Weights of a small transformer language model: 15 layers, normalized queries and keys.
MLP neurons of a small language model. Each row is named by its layer, matrix (down: output weights) and neuron, and shows model dimensions 48-175. Each number is 200 + 20 x the weight over its row's rms, rounded and kept within 0 to 999. A neuron's up and down rows have the sign that makes its largest values positive.
After each neuron's rows, "fires before" lists the tokens most often just after its 100 highest values on Wikipedia text that the model never trained on.

L7.down287,212,229,208,189,189,220,194,171,223,181,173,226,191,197,162,210,207,213,215,199,165,218,186,229,217,181,188,209,207,206,193,199,185,177,190,183,213,153,186,160,235,158,163,207,219,194,183,213,201,194,209,184,214,205,245,180,200,193,250,194,189,199,202,196,194,200,243,194,140,231,237,236,202,181,197,227,241,197,188,214,223,212,204,216,212,208,217,221,193,185,174,187,219,190,171,211,171,208,211,207,184,222,203,200,189,205,199,198,153,203,190,209,219,208,205,220,238,233,213,190,169,214,199,169,167,206,182,180
fires before: " |", ":", "|", "\n", "-", "N"

L8.down83,203,223,184,188,229,185,171,204,201,195,202,177,202,225,195,188,222,192,188,246,242,164,207,180,196,205,222,200,193,181,173,223,211,183,204,229,185,219,198,219,227,190,185,190,172,178,198,202,203,206,212,219,203,222,182,170,194,226,209,189,213,245,199,214,185,179,202,213,200,202,220,204,182,215,189,216,189,196,230,196,197,210,169,223,180,204,184,203,167,208,183,192,197,183,171,176,224,190,196,150,194,171,204,206,244,217,183,203,208,203,206,227,202,188,162,186,185,185,234,221,210,212,220,212,233,212,202,178
fires before: " |", ":", "d", "re", "=="

L11.down620,200,205,163,205,213,211,195,202,241,198,208,199,183,226,191,167,185,170,212,199,211,205,194,220,263,209,211,204,212,202,167,194,208,213,185,189,202,209,189,219,206,198,208,213,209,145,179,204,195,187,185,183,223,193,220,178,222,177,185,210,198,165,197,188,176,198,198,216,188,206,199,188,202,237,213,188,183,210,205,201,208,178,224,172,200,245,198,222,215,179,171,192,173,195,213,203,178,183,216,186,250,197,214,185,222,181,200,198,215,240,185,198,185,198,194,200,192,199,231,197,225,195,207,235,181,176,233,205
fires before: "ed", "ing", "re", "ance", "ies"

L7.down401,185,177,215,234,184,226,200,174,209,155,237,194,198,193,157,191,195,186,198,205,195,181,195,237,208,225,186,196,211,200,223,192,194,199,194,187,222,189,208,166,190,181,220,211,247,218,216,208,220,198,181,174,206,190,208,192,197,179,182,207,204,223,224,207,227,225,191,192,193,195,155,201,208,196,222,251,181,243,228,193,236,191,237,199,188,231,191,139,187,196,215,168,164,203,209,217,183,200,211,188,183,205,219,179,167,211,195,196,217,188,226,162,197,213,202,225,165,197,205,193,210,188,215,214,201,235,216,209
fires before: "ment", "u", "it", "ute", "ru", "ig"

L9.down250,200,176,213,196,237,220,181,206,237,202,231,206,205,256,167,200,198,199,173,205,215,210,222,179,196,196,191,211,202,193,188,212,177,200,212,248,212,196,181,165,189,233,207,204,201,222,188,198,208,204,189,222,189,212,201,241,162,155,175,209,188,178,219,201,190,184,244,235,223,168,197,216,250,200,192,222,182,236,202,170,217,191,197,220,209,220,210,220,185,191,197,217,219,199,174,184,185,172,198,224,174,192,221,189,205,183,204,173,212,203,174,216,222,207,201,206,237,224,184,188,207,187,183,195,164,216,201,191
fires before: "ed", "ing", "ance", "s", "ion", "e"

L12.down661,197,179,195,165,183,199,208,216,227,213,199,201,195,189,211,215,199,217,224,191,203,144,198,173,191,173,218,185,217,160,205,209,207,215,195,252,196,191,175,215,241,200,194,174,231,226,160,214,215,212,221,188,184,180,175,173,189,191,222,147,207,229,141,185,199,233,197,226,222,204,189,219,193,199,218,216,227,205,170,196,191,234,212,191,186,216,161,256,192,202,193,161,226,214,211,180,233,187,217,190,211,194,199,217,215,186,211,176,190,190,227,174,193,234,191,215,201,190,216,197,210,208,213,220,182,224,196,205
fires before: " |", ".", "\n", ":"

L11.down134,184,187,205,213,194,223,214,214,209,177,184,171,199,180,252,208,207,187,215,220,198,195,197,181,185,214,212,221,162,180,237,237,197,198,215,192,185,191,204,200,208,234,180,186,188,218,196,199,185,219,209,150,210,202,199,221,176,175,184,217,185,213,190,250,176,234,223,225,205,221,187,218,249,199,205,207,195,193,227,196,232,221,195,199,195,168,195,183,204,216,194,178,212,180,218,190,176,203,199,180,214,146,177,205,172,201,203,179,186,160,189,204,228,191,190,193,182,189,203,190,204,220,210,200,205,200,209,210
fires before: "\n", " "

L4.down474,201,200,222,219,181,195,234,215,203,179,231,211,216,221,192,197,206,199,232,200,179,218,185,220,194,171,208,198,199,211,183,165,149,192,205,184,206,195,177,200,219,181,177,213,207,177,210,216,181,196,222,193,225,214,194,248,208,178,219,163,200,197,181,193,183,203,212,174,168,218,218,223,185,193,197,208,194,231,214,220,212,198,206,177,200,223,179,198,210,200,231,205,212,213,152,232,191,201,209,175,164,245,234,179,190,196,202,212,222,226,162,196,199,214,122,206,172,221,225,218,198,212,199,213,203,232,175,191
fires before: "\n", "-", "The", "A"

L11.down180,217,192,183,185,188,181,163,171,215,241,179,198,180,238,193,203,200,203,204,162,193,215,188,156,209,181,198,206,224,209,162,233,237,198,190,186,209,205,209,205,185,193,183,211,216,180,168,199,221,230,190,184,188,196,188,211,253,193,233,200,197,169,222,194,183,204,213,181,164,170,231,197,241,206,206,200,214,213,224,198,174,189,233,187,189,236,217,234,188,183,187,204,205,193,166,214,206,207,196,204,206,183,208,224,235,215,208,153,186,174,165,204,198,177,200,216,194,210,200,189,217,207,174,213,218,236,193,217
fires before: "ed", "ing", "ment", "ation", "s"

L11.down15,170,207,177,198,214,195,202,210,213,234,227,199,203,206,230,223,195,209,212,175,225,213,226,187,187,182,198,201,202,212,191,211,178,212,176,161,235,242,198,202,202,180,187,206,232,214,199,235,173,204,222,183,213,193,192,198,192,191,169,168,200,202,199,190,245,189,167,212,209,191,171,180,213,241,205,212,182,181,183,209,214,236,185,238,229,206,244,212,216,217,225,177,230,211,211,198,220,231,198,195,205,183,206,200,188,155,211,182,176,202,173,209,201,191,206,213,227,213,216,189,175,183,198,193,185,177,222,214
fires before: " |", "bu", " (", "t"

L12.down94,163,204,199,221,220,184,203,186,251,213,206,182,183,194,206,222,199,187,198,200,182,184,195,173,207,176,215,184,194,195,196,231,211,209,213,200,220,253,152,208,203,194,199,196,155,190,219,212,214,229,232,168,211,187,184,223,171,208,207,206,212,245,180,234,203,189,205,229,233,227,202,232,195,209,223,203,180,192,177,191,195,239,193,175,139,177,174,191,205,222,191,186,195,212,161,191,208,189,161,177,177,209,234,224,176,206,214,213,210,194,186,225,176,203,187,191,182,180,184,191,211,198,209,214,214,177,213,217
fires before: " |", ":", " vote", "s", " co", "ity"

L4.down179,166,202,169,215,205,231,210,176,194,216,202,219,204,182,168,179,208,221,181,186,212,207,206,178,227,229,194,192,229,229,206,181,227,183,192,242,220,197,191,186,183,190,237,196,212,206,208,168,168,183,217,182,194,184,205,227,187,260,201,201,193,210,216,211,188,218,166,205,206,192,208,232,166,201,204,256,197,190,192,196,186,211,218,201,160,224,195,165,195,230,229,166,185,187,192,172,206,171,226,237,181,154,185,203,231,192,172,214,189,190,210,186,198,237,192,224,191,183,188,206,208,172,193,173,209,236,210,208
fires before: "it", "ru", "lu", "ment", "ig", "ain"

L12.down546,178,211,201,200,167,210,203,220,173,180,196,173,193,217,258,219,198,187,198,187,214,228,215,202,181,222,226,204,178,205,217,222,215,173,173,199,177,191,189,208,224,187,174,210,225,223,221,207,210,195,201,204,230,159,198,142,174,203,236,203,201,186,176,175,215,181,191,227,199,207,233,228,177,194,207,177,225,192,194,219,216,213,217,198,238,223,215,208,223,208,193,192,216,210,180,190,204,204,204,206,202,227,203,189,250,200,216,172,245,193,212,185,208,191,213,207,206,184,196,195,172,193,213,192,180,217,186,185
fires before: " |", "|", "|---|---|", ":", " election"

L11.down612,205,211,158,213,190,197,185,185,207,205,213,217,177,159,177,192,204,197,192,178,203,186,221,187,177,195,243,184,236,225,201,207,177,213,201,219,230,231,193,182,198,198,161,181,216,165,209,211,198,203,193,201,167,261,221,217,195,158,216,230,209,173,176,211,185,223,231,227,193,172,209,192,191,192,200,239,224,199,202,182,197,179,229,164,201,219,181,217,173,183,184,184,206,225,172,195,198,212,194,217,176,229,239,205,177,193,217,183,198,205,181,224,186,233,241,160,186,248,203,194,208,189,233,224,186,205,214,224
fires before: ",", "\n", ")", "."

L7.down436,179,205,208,183,191,219,197,204,224,182,179,211,222,194,222,231,223,195,221,213,218,169,196,242,160,191,219,195,174,182,204,221,215,228,192,176,197,167,207,210,193,222,197,170,235,224,229,189,182,211,234,174,199,175,236,206,200,207,186,178,178,185,189,221,218,206,167,201,196,204,207,226,234,233,189,178,202,186,219,201,177,224,220,217,193,148,199,195,193,214,188,185,222,206,198,194,215,175,183,216,183,135,196,210,171,216,193,182,210,211,219,237,197,218,196,196,186,197,175,192,202,201,192,216,211,199,214,211
fires before: " ", "\n", " 0", " —", " 1"

L5.down181,233,210,211,206,241,205,176,198,206,275,194,195,215,192,220,224,236,229,198,181,209,209,199,204,226,173,197,205,193,203,217,206,211,188,165,208,173,238,188,222,225,216,203,192,211,217,195,205,215,185,208,187,192,194,237,249,213,154,193,213,191,200,197,211,210,211,209,193,153,199,204,214,184,208,196,207,245,201,211,203,188,190,184,190,208,177,184,234,216,184,209,214,187,241,196,199,216,210,224,184,177,202,208,218,201,203,220,221,206,206,172,186,184,225,230,209,191,232,210,178,197,237,196,221,185,199,218,235
fires before: " |", ".", " ", "th", ","

L4.down374,201,168,232,161,190,219,195,199,194,230,198,229,256,193,202,221,236,218,200,183,198,229,201,207,219,197,240,192,201,211,206,215,230,197,202,217,161,175,204,190,200,202,207,196,201,193,186,195,201,192,190,156,186,199,207,194,237,213,181,223,190,222,203,205,212,223,172,189,190,185,166,195,182,170,182,229,207,211,206,176,183,227,188,187,206,200,205,197,221,208,247,212,218,198,184,210,214,200,215,208,190,220,183,213,169,180,217,198,177,184,208,169,183,203,206,200,189,180,206,151,214,201,180,205,198,212,170,155
fires before: " |", ".", ",", " April", " May", " September"

L8.down409,193,213,195,201,197,185,182,208,231,215,175,190,148,196,158,197,225,190,220,203,169,177,188,211,202,189,205,189,172,201,220,202,181,197,174,203,208,205,191,204,227,181,216,205,193,167,164,231,199,202,198,208,183,249,216,206,209,201,174,203,231,201,179,174,194,187,202,211,184,194,257,224,195,218,193,226,194,190,202,204,218,193,155,168,246,177,214,212,236,181,231,206,187,205,201,171,225,183,210,157,189,217,225,238,210,185,220,187,181,213,171,183,177,208,168,190,206,219,219,163,182,199,174,214,203,242,168,184
fires before: "-", "|", " ", "\n"

L6.down508,177,194,171,214,190,193,226,191,205,170,185,181,262,210,191,205,206,187,223,203,224,196,228,200,229,204,179,204,226,218,212,243,186,232,205,206,223,212,163,209,206,191,160,172,153,211,181,205,188,218,178,215,182,154,213,182,205,174,198,167,210,166,212,177,195,169,189,185,196,173,192,205,224,192,166,185,216,231,151,172,222,197,184,188,205,235,189,247,228,239,220,214,204,212,204,184,199,212,204,172,164,219,202,195,178,182,200,190,218,194,215,194,232,188,184,211,204,224,203,182,201,177,194,166,209,195,233,167
fires before: "d", "tic", "s", "e", "t", "tion"

L8.down356,215,164,239,189,194,217,233,187,226,182,240,205,210,167,209,198,186,190,199,213,182,192,205,176,167,195,192,192,199,192,205,239,182,222,183,215,199,249,199,198,165,194,187,218,219,228,202,202,191,210,212,217,210,200,241,200,208,194,209,191,210,229,207,214,216,219,201,217,212,211,216,208,204,191,184,202,213,223,201,183,222,202,189,204,188,193,182,220,224,200,219,166,181,207,227,228,227,206,211,233,176,210,179,180,203,183,195,190,208,171,185,184,215,203,196,195,193,170,203,182,214,241,207,218,177,218,194,202
fires before: "-", "\n", "|", ":", " (", "s"

L7.down529,231,214,172,170,209,199,215,185,221,231,161,199,187,187,216,214,203,196,202,235,240,210,285,207,206,200,214,231,241,196,218,167,189,227,164,199,177,230,200,223,192,230,196,186,192,190,183,183,237,205,193,187,210,157,197,188,224,200,222,235,211,207,172,218,199,197,177,202,198,193,198,187,166,193,189,192,184,219,228,236,226,214,188,211,214,191,191,215,216,221,198,214,183,197,200,198,201,162,181,207,224,225,185,202,225,195,201,195,213,187,181,192,179,209,187,227,206,207,208,172,208,204,181,199,234,188,199,204
fires before: " |", ".", " ", "\n", ","

L6.down674,187,184,222,188,213,209,209,201,223,225,214,206,219,189,221,202,200,193,220,213,172,178,219,194,207,168,205,211,198,199,207,195,180,186,141,200,162,204,196,216,178,213,179,204,236,165,200,173,199,205,190,168,229,221,205,186,231,208,193,200,223,212,178,191,200,217,187,180,167,193,191,220,171,215,189,193,208,174,172,216,203,198,186,228,176,174,205,188,182,226,204,175,234,234,200,196,200,208,202,183,156,189,230,229,208,197,195,227,163,196,229,212,170,208,187,219,215,207,182,219,202,203,189,257,228,199,176,197
fires before: ".", " |", "°", "-", "tern", "re"